{"hidden_size": 576, "num_attention_heads": 9, "intermediate_size": 2304, "norm_place": "pre", "init_std_qkv": 0.0214, "init_std_o": 0.00456, "optimizer": "muon", "beta1": 0.95, "max_grad_norm": 1.0, "decay_fraction": 1.0}
MLP neurons of a small language model. Each row is named by its layer, matrix (down: output weights) and neuron, and shows model dimensions 400-495. Each number is 200 + 40 x the weight over its row's rms, rounded and kept within 0 to 999. A neuron's up and down rows have the sign that makes its largest values positive.
Before each neuron's rows, "raises" lists the tokens whose logits its output raises most directly, leaving later layers aside.

raises: " herself", " himself", "'s", "’s", "'"
L8.down433,236,270,240,210,248,243,193,264,208,159,147,275,334,192,248,250,204,234,127,184,158,196,143,235,221,155,172,164,144,199,199,177,180,166,157,151,222,211,201,165,205,153,152,140,242,215,252,254,198,168,234,215,191,161,195,201,242,239,189,130,256,190,148,201,264,208,129,206,224,197,168,178,109,154,188,211,228,173,212,181,188,228,219,203,208,212,191,233,210,195,222,155,252,220,211,217

raises: ".", " -", ".\n\n", ".\n", ":\n\n"
L8.down428,216,257,176,195,255,187,179,124,226,202,200,191,275,186,206,215,207,232,103,226,194,226,197,220,81,209,162,214,130,211,258,237,216,227,229,222,186,199,215,210,127,177,141,275,261,156,173,161,224,215,187,188,205,216,153,194,173,222,133,227,226,246,254,199,210,257,157,154,107,184,177,197,176,189,255,216,164,200,208,151,178,241,248,167,187,207,265,136,230,217,230,219,185,213,143,192

raises: " it", " they", " he", " she", ","
L8.down444,127,181,162,232,159,148,152,206,201,217,146,191,204,249,187,184,195,184,219,261,238,195,240,251,206,247,110,202,86,123,186,227,181,223,250,196,230,141,200,186,112,219,203,189,147,202,278,211,223,133,172,176,244,300,194,186,183,193,263,194,184,136,222,161,159,245,267,222,184,227,181,238,212,212,208,139,210,205,233,254,184,213,198,175,209,279,239,225,150,246,292,253,157,208,131,174

raises: " I", " II", " III", " One", " Two"
L8.down1335,214,155,220,214,190,194,272,294,137,167,229,187,169,203,131,169,234,177,186,219,229,201,248,112,219,262,204,166,189,215,264,200,195,204,192,261,230,159,285,258,242,229,242,147,204,179,235,307,239,157,182,203,220,243,180,183,171,256,156,252,114,85,136,192,171,243,201,206,174,261,212,195,82,288,232,248,221,255,200,138,239,148,308,150,197,174,221,207,148,191,251,228,221,221,174,271

raises: ".\n\n", " while", " when", ".", " that"
L8.down1333,140,231,230,167,258,124,222,186,158,173,228,217,203,181,190,163,193,183,138,151,213,197,209,172,191,239,110,223,130,259,178,218,172,182,270,184,226,187,173,161,254,236,229,196,265,190,213,143,160,229,268,258,207,205,319,179,216,260,215,215,191,206,254,174,224,164,219,159,170,239,256,224,194,163,208,155,123,142,175,144,165,224,151,240,183,181,227,202,239,203,210,218,241,183,147,186

raises: " through", " to", "–", " –", " -"
L8.down950,182,227,183,215,210,186,248,193,197,148,231,242,235,277,266,196,170,147,175,272,187,137,152,247,253,206,137,198,170,155,165,170,169,204,154,184,94,180,228,286,211,196,215,174,167,208,210,195,160,188,169,226,177,139,202,199,255,179,238,166,181,232,196,184,208,216,203,261,230,231,264,234,261,177,198,174,175,259,269,174,334,201,172,149,246,133,290,256,218,222,140,214,185,210,286,215

raises: " and", " &", " or", ",", " but"
L8.down1514,183,194,265,197,299,135,235,237,150,195,131,193,203,205,140,155,177,164,166,219,159,241,209,188,197,169,184,227,207,146,215,214,178,209,257,196,131,242,196,189,188,221,224,151,213,300,256,207,148,181,153,202,180,214,178,143,161,226,237,226,193,179,227,102,224,134,290,258,201,118,198,227,169,228,244,184,180,196,272,292,189,196,199,180,197,241,134,192,261,209,145,191,168,167,233,266

raises: " of", "read", "less", " Of", "lt"
L8.down2215,206,237,184,243,231,217,203,149,182,207,202,207,224,231,161,274,136,190,187,141,215,213,255,180,181,142,195,188,202,206,217,187,250,202,217,215,220,260,171,127,183,212,256,179,203,188,142,264,168,137,207,265,206,233,197,236,204,180,181,282,211,132,202,121,196,223,245,216,244,251,204,217,214,183,318,207,178,204,161,212,141,218,161,192,227,265,190,219,193,153,150,135,162,221,139,237

raises: " series", " variety", " crime", " drama", " show"
L8.down112,184,235,224,249,173,236,204,198,190,174,202,267,238,215,127,245,178,225,225,208,194,204,270,224,165,163,309,136,160,244,200,185,155,182,141,204,169,161,212,231,161,201,188,201,190,197,145,212,80,119,145,234,202,228,256,150,167,226,191,205,165,212,233,203,154,238,213,201,202,214,209,248,246,209,174,177,188,195,230,197,133,181,229,165,185,136,219,187,192,190,254,106,212,209,205,120

raises: "'", " ever", " for", "’", " since"
L8.down1978,219,260,203,196,145,212,188,159,157,200,203,189,236,212,246,190,223,216,156,221,256,181,237,188,282,192,188,211,255,155,255,210,218,223,210,221,143,194,185,96,225,176,247,213,199,273,188,189,127,173,159,114,200,136,180,136,221,261,231,182,198,235,198,179,202,195,208,203,192,162,258,231,244,229,155,149,180,228,193,216,177,237,139,166,210,186,239,191,228,200,124,144,174,193,170,145

raises: " and", " &", "-and", "====\n", "="
L8.down611,236,184,231,165,253,213,173,136,183,226,197,205,158,248,239,199,186,242,186,174,174,245,246,172,200,205,264,142,166,152,201,200,165,178,255,202,210,256,165,172,180,205,201,269,213,164,210,221,177,181,154,189,197,239,72,197,172,174,253,188,133,226,155,201,174,132,169,118,189,182,230,198,238,178,146,189,269,236,267,204,165,225,213,164,203,168,232,190,186,176,138,146,102,267,200,205

raises: " and", ",", " or", " in", "s"
L8.down538,213,142,242,175,206,196,241,61,198,206,202,159,123,184,208,203,173,204,193,162,98,183,226,133,264,162,196,241,231,242,215,123,205,180,183,265,195,184,229,217,199,85,117,138,212,203,171,182,245,208,215,262,104,159,187,157,178,197,202,193,185,216,178,144,268,163,248,205,202,191,235,174,200,210,154,218,235,282,263,263,97,205,306,146,149,271,201,205,203,229,135,169,205,130,181,171

raises: " days", " years", " week", " months", " weeks"
L8.down2180,232,250,240,229,228,203,168,220,167,224,247,202,301,146,206,222,124,193,157,230,214,234,175,217,213,196,234,255,241,162,201,202,192,195,253,172,152,152,184,189,211,268,251,240,166,180,82,189,178,197,135,173,206,300,257,199,154,186,200,200,205,206,211,177,225,205,249,234,274,151,253,154,275,223,177,264,215,178,206,229,197,158,169,228,263,275,233,118,209,216,209,179,238,191,257,166

raises: " ", " No", " II", " III", " IV"
L8.down2065,230,192,270,210,163,186,221,190,179,177,168,264,212,206,217,165,156,279,179,157,204,214,191,186,254,275,148,189,109,182,247,120,208,236,144,242,200,192,221,175,149,204,231,168,209,225,233,204,188,150,263,258,145,126,175,134,190,190,277,251,214,223,217,204,212,187,113,180,224,231,209,161,189,252,252,177,156,251,225,175,246,202,216,177,230,208,201,219,250,183,219,144,214,215,171,201

raises: " he", " they", " she", " there", " it"
L8.down77,185,203,173,179,191,178,217,144,124,180,234,243,212,171,174,198,219,127,261,224,152,215,129,163,197,175,252,241,169,184,176,143,222,172,142,154,233,177,169,181,209,192,198,144,203,243,205,177,241,149,155,199,201,208,234,174,160,243,177,146,239,200,233,250,156,247,266,234,184,193,235,200,240,182,174,202,190,194,229,190,213,219,191,238,118,250,193,147,130,191,285,230,161,208,189,202

raises: "143", "417", "500", "000", "250"
L8.down2221,187,238,261,224,171,237,114,3,181,252,169,231,135,189,197,232,189,228,239,166,185,221,187,136,225,145,276,201,234,158,179,193,165,233,191,138,219,221,230,165,208,312,193,213,191,188,161,196,213,172,199,217,296,162,167,182,226,232,235,199,215,186,254,210,146,226,203,161,185,201,206,179,214,198,199,223,229,165,223,188,225,171,244,173,244,192,170,196,258,238,224,131,217,152,193,188

raises: ".k", ".g", "-s", "-c", "-and"
L8.down783,216,221,232,197,108,217,159,50,202,205,215,154,165,235,238,120,182,165,179,200,169,185,246,278,261,168,189,185,232,175,241,160,174,238,181,192,218,183,222,182,219,203,146,231,223,218,208,197,109,193,191,152,247,200,166,231,226,240,114,160,192,185,240,160,139,204,160,207,199,131,114,178,236,107,208,202,126,255,258,180,173,174,224,218,164,217,156,138,243,259,237,213,216,174,200,160

raises: " it", " the", " this", " these", " its"
L8.down1427,207,146,149,95,226,159,190,263,227,175,214,207,118,252,230,187,171,216,269,190,229,255,221,222,154,222,222,220,154,198,242,187,127,250,227,231,160,226,193,229,258,200,158,182,161,165,217,196,168,207,165,241,207,248,140,206,200,159,291,146,208,156,163,196,168,184,252,205,267,210,145,279,188,234,201,245,120,182,212,238,248,226,252,200,175,192,229,247,172,68,153,224,117,276,223,236

raises: ":\n", ":", ":\n\n", " :", "Professional"
L8.down17,178,215,205,242,188,223,197,241,163,142,185,248,246,221,161,189,230,224,197,173,179,206,199,185,162,213,202,249,205,254,231,243,201,221,117,168,228,233,169,214,154,153,162,209,198,214,231,191,223,229,246,148,212,280,204,225,120,230,185,173,204,188,186,208,192,184,196,263,210,231,253,182,127,206,193,193,204,271,189,136,234,171,247,213,245,245,195,190,190,254,135,200,219,211,227,208

raises: " no", " little", " none", " evidence", " one"
L2.down2124,238,195,130,226,205,201,168,204,226,230,235,219,240,196,185,201,202,224,181,244,174,220,112,203,201,194,202,251,189,160,189,180,236,227,125,206,211,238,177,120,185,165,179,192,189,214,250,239,175,182,232,173,187,218,199,219,190,219,216,206,237,203,228,245,196,229,238,241,251,264,208,149,232,151,233,277,213,156,187,203,225,254,175,164,100,125,176,203,194,202,257,196,142,229,309,219

raises: "ians", "ace", "ian", "ines", "ic"
L8.down268,215,200,192,188,159,199,146,204,233,217,196,164,260,231,176,169,185,186,189,235,274,122,214,218,166,105,211,214,275,160,187,188,188,294,206,203,182,195,167,180,206,199,211,179,189,157,119,191,229,125,147,198,168,196,143,218,152,173,253,252,249,217,154,197,209,149,201,218,250,193,204,199,236,164,200,313,227,183,280,221,221,191,276,127,104,233,248,167,236,200,221,171,148,139,165,257

raises: " until", " up", " through", " to", " forward"
L8.down1121,225,197,196,205,152,255,250,210,239,184,76,209,205,196,157,203,202,215,237,179,210,144,197,215,245,134,153,154,288,230,224,215,168,187,183,273,178,204,222,210,190,118,232,206,240,234,228,190,160,215,192,175,212,218,272,220,197,185,208,176,218,214,263,165,153,265,153,243,208,178,280,282,225,247,232,103,245,184,232,177,269,241,180,171,229,186,249,169,128,191,172,157,245,183,233,174

raises: "rated", "lined", " its", " different", " conditions"
L2.down1968,132,266,188,156,205,158,148,164,136,247,255,235,228,205,175,198,217,195,118,228,211,225,212,174,297,240,130,232,186,212,136,177,153,274,297,135,180,195,160,200,258,189,260,160,219,188,184,165,181,169,296,194,237,154,216,239,149,196,156,260,178,180,241,212,171,167,224,258,249,201,236,205,199,191,220,193,214,189,200,175,92,276,277,225,204,109,193,160,283,184,147,133,166,189,197,144

raises: "wards", "ward", "lined", " to", "°E"
L8.down201,182,112,266,134,208,128,223,190,143,208,186,210,235,174,190,249,185,240,138,185,137,171,187,134,257,200,148,270,253,200,229,177,203,235,255,154,218,188,257,206,175,188,176,193,104,144,233,226,109,157,126,182,237,199,189,276,178,202,167,176,210,182,216,229,211,191,161,199,280,195,206,158,332,181,213,135,242,143,194,112,164,114,216,214,188,183,228,189,261,237,216,245,196,184,208,203

raises: " Of", " of", "line", " page", "lined"
L8.down1048,181,177,237,228,233,122,209,296,299,181,150,186,174,242,183,174,237,215,243,192,164,180,202,221,176,130,177,216,162,211,219,203,194,153,168,225,205,264,147,289,232,184,188,183,126,173,206,216,144,218,180,141,183,153,174,182,215,184,187,161,239,118,180,126,210,187,248,171,189,224,136,188,153,251,202,261,226,262,287,121,178,188,266,161,145,176,207,215,198,240,151,202,209,170,125,173

raises: " and", " &", " or", " And", " etc"
L8.down1181,235,242,217,271,317,176,200,208,163,190,195,193,235,217,195,186,222,184,255,175,162,262,251,181,209,181,248,219,184,200,200,256,189,209,232,189,163,240,189,233,186,216,212,231,211,165,241,197,222,202,155,160,215,283,143,213,232,190,233,188,222,226,225,122,140,204,250,183,251,188,263,245,218,194,221,231,220,207,230,237,230,228,215,254,207,157,139,194,256,172,124,189,142,154,154,153

raises: " because", " despite", "\".\n\n", "\",", "\"."
L8.down158,140,169,175,189,250,157,162,136,220,140,188,183,162,174,188,193,171,189,234,177,166,179,236,212,168,195,200,264,193,238,265,270,202,231,236,212,177,187,231,203,268,141,199,229,256,162,162,219,168,170,221,242,218,137,269,252,207,202,246,169,269,202,207,203,157,126,173,170,181,207,197,183,200,144,202,204,206,181,186,246,164,217,185,263,165,178,329,227,202,224,245,178,231,211,207,234

raises: "imer", "ty", "ne", "ge", "zi"
L8.down2281,283,118,162,155,103,208,205,101,178,221,158,120,249,245,270,176,294,204,251,176,248,199,231,235,223,207,208,228,232,209,184,297,275,213,179,234,203,151,217,292,234,156,159,251,201,171,201,231,190,233,199,142,228,214,295,186,178,203,220,101,202,214,138,202,258,170,266,160,157,202,232,242,206,244,203,233,184,175,186,151,167,197,192,226,150,164,171,172,156,197,229,153,220,220,269,226

raises: "800", "671", "500", "600", "000"
L8.down1183,187,284,176,252,245,226,243,127,194,210,250,181,208,183,241,198,186,222,214,216,162,210,166,238,261,161,248,150,176,228,220,133,211,279,153,155,206,249,279,228,120,194,242,181,221,169,254,201,231,170,174,226,228,204,247,188,205,236,177,234,204,209,160,211,173,217,221,160,244,191,225,172,158,200,237,229,218,206,186,246,106,193,210,122,241,216,166,163,205,155,187,240,202,256,180,176

raises: " behind", " toward", " towards", " influence", " attracted"
L8.down709,148,246,176,193,167,192,186,235,229,180,174,210,139,182,171,187,183,188,181,256,233,130,243,144,226,181,219,173,185,165,214,306,139,276,157,177,202,200,248,273,198,242,257,159,200,133,187,208,235,192,234,220,181,204,154,203,216,206,197,213,237,283,173,225,275,202,232,220,262,126,165,169,192,198,191,92,250,141,206,176,136,206,201,237,209,159,190,183,216,220,157,214,211,170,191,204

raises: " that", " they", " she", " it", " he"
L8.down19,234,202,221,208,210,196,166,265,146,212,222,201,234,219,178,258,223,193,173,182,143,211,111,196,204,230,83,208,178,199,151,129,216,231,216,171,251,208,148,169,243,186,222,138,175,254,120,176,226,274,190,192,243,239,152,233,155,214,263,161,159,122,152,235,143,220,215,191,178,233,220,173,177,273,151,263,198,221,130,175,150,251,262,286,186,125,173,236,208,216,237,234,228,205,206,185

raises: " distributed", " reduced", " number", " variety", " increased"
L8.down251,206,229,185,177,130,217,135,259,229,162,238,176,175,186,230,152,167,244,175,188,230,164,214,274,181,171,172,134,235,199,148,227,169,210,226,248,150,111,203,122,112,153,169,216,154,248,248,170,226,210,212,217,180,196,302,212,230,166,162,242,187,142,153,171,226,119,247,211,141,186,234,140,187,156,191,110,203,131,232,187,168,218,226,175,167,167,140,243,221,249,238,135,202,170,210,168

raises: " D", " P", " K", " M", " W"
L8.down1497,258,229,201,152,169,220,231,241,165,201,297,135,197,220,233,214,120,266,95,244,170,123,263,150,202,207,170,149,238,214,195,229,221,164,173,299,184,176,149,256,173,162,234,198,179,182,223,142,249,240,206,206,206,173,231,235,215,187,183,224,159,213,191,184,169,255,171,221,228,193,190,253,206,224,201,204,265,250,233,155,157,233,199,187,203,168,209,182,252,203,184,222,205,206,205,189

raises: " it", " it's", " they", " there", " he"
L8.down228,90,221,192,221,195,217,159,210,222,169,232,196,258,143,312,210,180,251,206,210,185,207,212,247,178,165,175,269,113,159,222,175,186,272,232,192,195,163,195,252,156,195,264,209,213,151,202,237,197,217,192,159,259,193,215,210,237,206,252,163,236,132,270,235,192,144,189,181,166,210,88,167,206,165,213,213,182,171,166,276,173,227,223,136,173,222,235,185,218,233,218,246,189,330,206,239

raises: "ed", "eds", "ings", "202", "201"
L8.down545,193,252,216,199,248,177,170,143,243,229,188,186,119,231,227,170,223,227,228,155,151,189,165,211,189,255,274,149,203,234,211,216,203,109,246,230,229,212,202,220,238,235,274,200,231,271,206,147,169,153,218,254,203,205,238,243,130,115,152,180,217,175,163,96,168,241,163,244,159,154,211,175,238,176,227,190,235,192,198,170,188,217,217,209,228,186,205,196,212,173,245,186,174,332,183,184

raises: " left", " right", " point", " north", " south"
L8.down55,156,324,241,177,259,183,192,250,151,217,151,255,262,163,173,258,176,186,267,234,203,247,167,184,255,180,160,165,245,189,204,257,184,202,178,200,175,197,182,163,172,194,222,236,151,190,164,149,211,208,213,223,161,238,173,206,179,214,185,190,204,198,204,149,258,197,164,226,170,184,315,213,296,182,122,252,276,264,159,192,238,227,192,224,285,240,206,204,246,219,188,161,224,196,202,181

raises: "-Mus", "-M", "-B", "-Y", "-S"
L8.down214,184,221,147,213,185,309,224,212,220,229,144,195,178,266,198,140,164,212,215,181,206,238,167,239,258,189,257,217,197,171,145,213,212,204,153,127,156,189,180,187,160,182,170,221,251,173,156,220,207,223,159,159,288,170,157,225,190,248,232,165,164,195,211,204,210,228,239,182,187,183,200,228,180,122,208,216,202,178,229,208,180,272,193,140,229,130,207,183,201,232,223,218,180,157,253,192

raises: " role", " vacancy", " track", "ailed", " OST"
L8.down132,207,257,166,173,160,255,159,217,209,191,222,154,163,189,178,258,174,240,219,193,215,240,195,188,206,216,157,235,233,106,240,233,229,210,207,251,173,202,185,133,209,167,144,162,199,244,231,252,224,187,250,162,154,281,192,142,186,76,133,279,209,243,229,137,189,170,197,201,211,154,230,176,179,112,220,257,156,211,200,241,239,204,160,238,194,252,178,214,180,255,178,147,238,175,155,106

raises: " in", " In", "In", "558", " into"
L8.down1671,271,212,225,175,170,210,214,176,218,162,237,180,164,220,195,204,218,189,101,210,254,190,140,196,158,229,184,279,145,183,215,143,195,198,220,178,265,133,230,152,242,197,217,174,223,176,257,209,234,205,134,216,194,261,241,261,261,201,189,188,173,177,188,244,278,186,165,201,220,197,247,231,145,257,136,258,170,238,169,153,203,218,202,162,132,235,134,213,136,188,248,291,224,183,217,173

raises: "'s", "’s", " number", " nation's", "'"
L8.down98,253,159,243,159,280,217,234,227,189,200,240,155,203,213,203,296,233,209,133,194,184,212,171,223,261,207,241,160,150,233,160,174,177,212,205,172,226,200,149,219,189,156,99,231,209,207,303,214,217,184,237,194,127,193,192,241,221,238,193,139,185,270,164,194,251,160,213,139,187,143,208,222,208,174,171,127,116,200,238,256,199,228,203,95,206,134,181,166,225,176,163,311,164,195,166,162

raises: "74", "75", "73", "76", "35"
L8.down1056,175,198,232,127,167,156,249,199,249,181,176,216,188,211,141,160,250,165,118,203,178,127,207,255,277,282,198,215,183,162,175,209,246,234,262,212,207,271,174,189,182,230,192,237,185,197,224,287,201,147,135,198,142,214,167,200,178,191,231,221,76,163,178,217,258,237,182,182,191,104,201,159,207,203,266,199,200,243,153,226,210,175,188,233,245,171,162,222,309,207,197,198,235,254,193,253

raises: " in", " In", "In", " oz", "osa"
L8.down1674,240,198,176,220,240,175,190,205,104,239,211,271,112,221,169,171,157,231,113,237,178,204,258,266,156,260,208,152,200,182,186,186,294,176,156,235,244,143,148,208,257,184,189,168,183,209,189,201,218,186,190,148,188,252,206,249,254,211,224,266,124,181,184,159,231,182,210,132,214,187,227,147,187,250,269,266,184,239,230,192,292,207,153,205,148,219,197,217,228,147,222,209,181,177,162,183

raises: " elevation", " side", " face", " end", " platform"
L8.down2171,210,227,232,146,240,202,210,192,177,261,207,228,121,209,233,183,219,200,272,204,186,190,207,189,216,156,209,135,211,218,176,195,155,275,173,212,260,173,125,145,235,244,181,262,218,181,236,177,137,156,180,138,169,270,305,221,246,184,186,229,215,197,148,217,250,244,172,230,139,219,217,211,173,179,238,211,203,269,208,185,220,232,173,160,151,175,175,231,235,222,181,237,207,183,179,232

raises: "enna", "atus", "ats", "oph", "eck"
L8.down1299,276,158,212,178,209,191,175,258,190,205,199,252,100,241,230,182,245,183,239,220,244,203,285,251,220,252,262,154,231,158,210,204,221,192,195,178,141,171,315,239,172,214,271,157,275,180,217,180,132,195,235,254,258,191,162,177,199,183,236,204,219,193,254,243,229,210,258,229,254,150,239,180,104,140,261,158,200,207,208,185,183,152,137,229,247,112,274,155,228,149,159,157,203,238,82,216

raises: "201", "202", "200", "199", "198"
L8.down479,216,245,215,265,253,200,138,132,171,218,210,184,140,207,266,138,141,242,151,203,190,129,200,180,208,200,146,241,157,188,184,218,154,175,207,174,257,234,240,234,229,242,227,165,174,147,148,167,134,235,243,222,169,235,180,185,196,166,153,256,305,179,271,189,149,225,187,191,254,193,221,219,209,221,234,204,170,218,263,204,214,154,196,248,210,150,205,232,214,226,218,263,223,196,292,156

raises: " highest", " high", " decline", " higher", " low"
L8.down239,221,200,120,213,286,218,116,224,154,225,185,167,234,157,238,169,211,228,212,199,181,187,258,213,172,238,241,188,192,198,173,223,215,202,203,122,258,194,126,187,162,182,202,167,245,174,189,188,211,269,221,155,208,205,164,216,152,220,145,207,261,232,236,140,196,222,180,242,248,163,153,135,214,184,164,190,194,174,181,181,148,200,225,95,148,204,217,244,223,278,235,171,267,224,190,204

raises: " right", " parties", " left", " Left", " far"
L8.down1202,202,233,146,285,201,160,92,192,201,226,234,184,241,207,207,193,197,129,223,172,200,212,191,169,178,256,242,229,153,201,194,196,236,176,261,271,221,236,230,259,233,206,272,171,136,152,235,180,186,224,190,157,150,220,234,157,169,200,184,204,201,227,157,154,224,240,248,142,292,161,255,176,189,210,152,333,239,234,210,232,245,237,198,178,241,252,183,204,233,245,146,186,160,261,137,189

raises: " of", " Of", " Park", " view", " current"
L8.down2259,229,180,162,261,180,212,201,357,279,215,238,224,211,212,154,240,188,206,188,272,190,147,161,169,166,129,207,258,139,202,257,205,225,195,161,177,238,170,211,210,170,221,160,247,216,179,150,166,202,164,198,195,159,213,196,147,221,190,223,179,237,261,186,190,195,238,227,133,254,178,201,236,213,176,122,138,124,155,278,116,150,212,113,200,154,185,193,193,251,221,174,260,201,238,185,210

raises: "ics", "ans", "els", "at", "ards"
L2.down2219,224,140,216,226,177,254,193,232,159,210,223,140,189,183,217,192,143,164,180,258,217,185,265,203,177,232,179,112,274,222,230,188,259,259,196,266,164,268,263,234,186,204,218,229,182,199,145,138,174,192,119,119,287,194,121,201,165,221,245,225,240,189,194,224,203,233,198,229,154,249,251,264,254,250,221,224,198,195,201,182,136,298,187,226,271,282,203,231,221,190,133,224,184,192,251,174

raises: "ining", "als", "ines", " production", "ins"
L8.down1059,156,243,253,186,175,208,173,254,250,193,133,238,187,152,159,217,164,187,139,241,170,231,274,147,206,200,152,207,231,165,274,186,204,216,167,213,234,231,200,113,202,220,172,186,125,165,188,163,219,231,121,188,175,197,203,203,219,133,186,163,245,190,180,186,178,259,158,180,163,266,189,212,253,247,222,195,187,156,185,232,246,209,257,190,171,230,163,159,216,175,205,249,273,258,225,217

raises: " works", " plays", " remains", " finds", " decides"
L8.down1231,290,162,160,215,302,210,333,235,154,217,191,192,246,246,218,222,238,164,236,216,222,260,244,182,264,201,187,232,194,206,198,138,213,219,222,222,229,157,238,153,195,217,194,205,210,176,212,195,188,205,200,150,220,152,148,252,182,225,219,208,175,205,219,201,204,338,208,210,114,202,175,241,149,202,250,271,164,210,220,229,184,170,212,300,191,196,175,243,163,177,216,192,185,131,197,209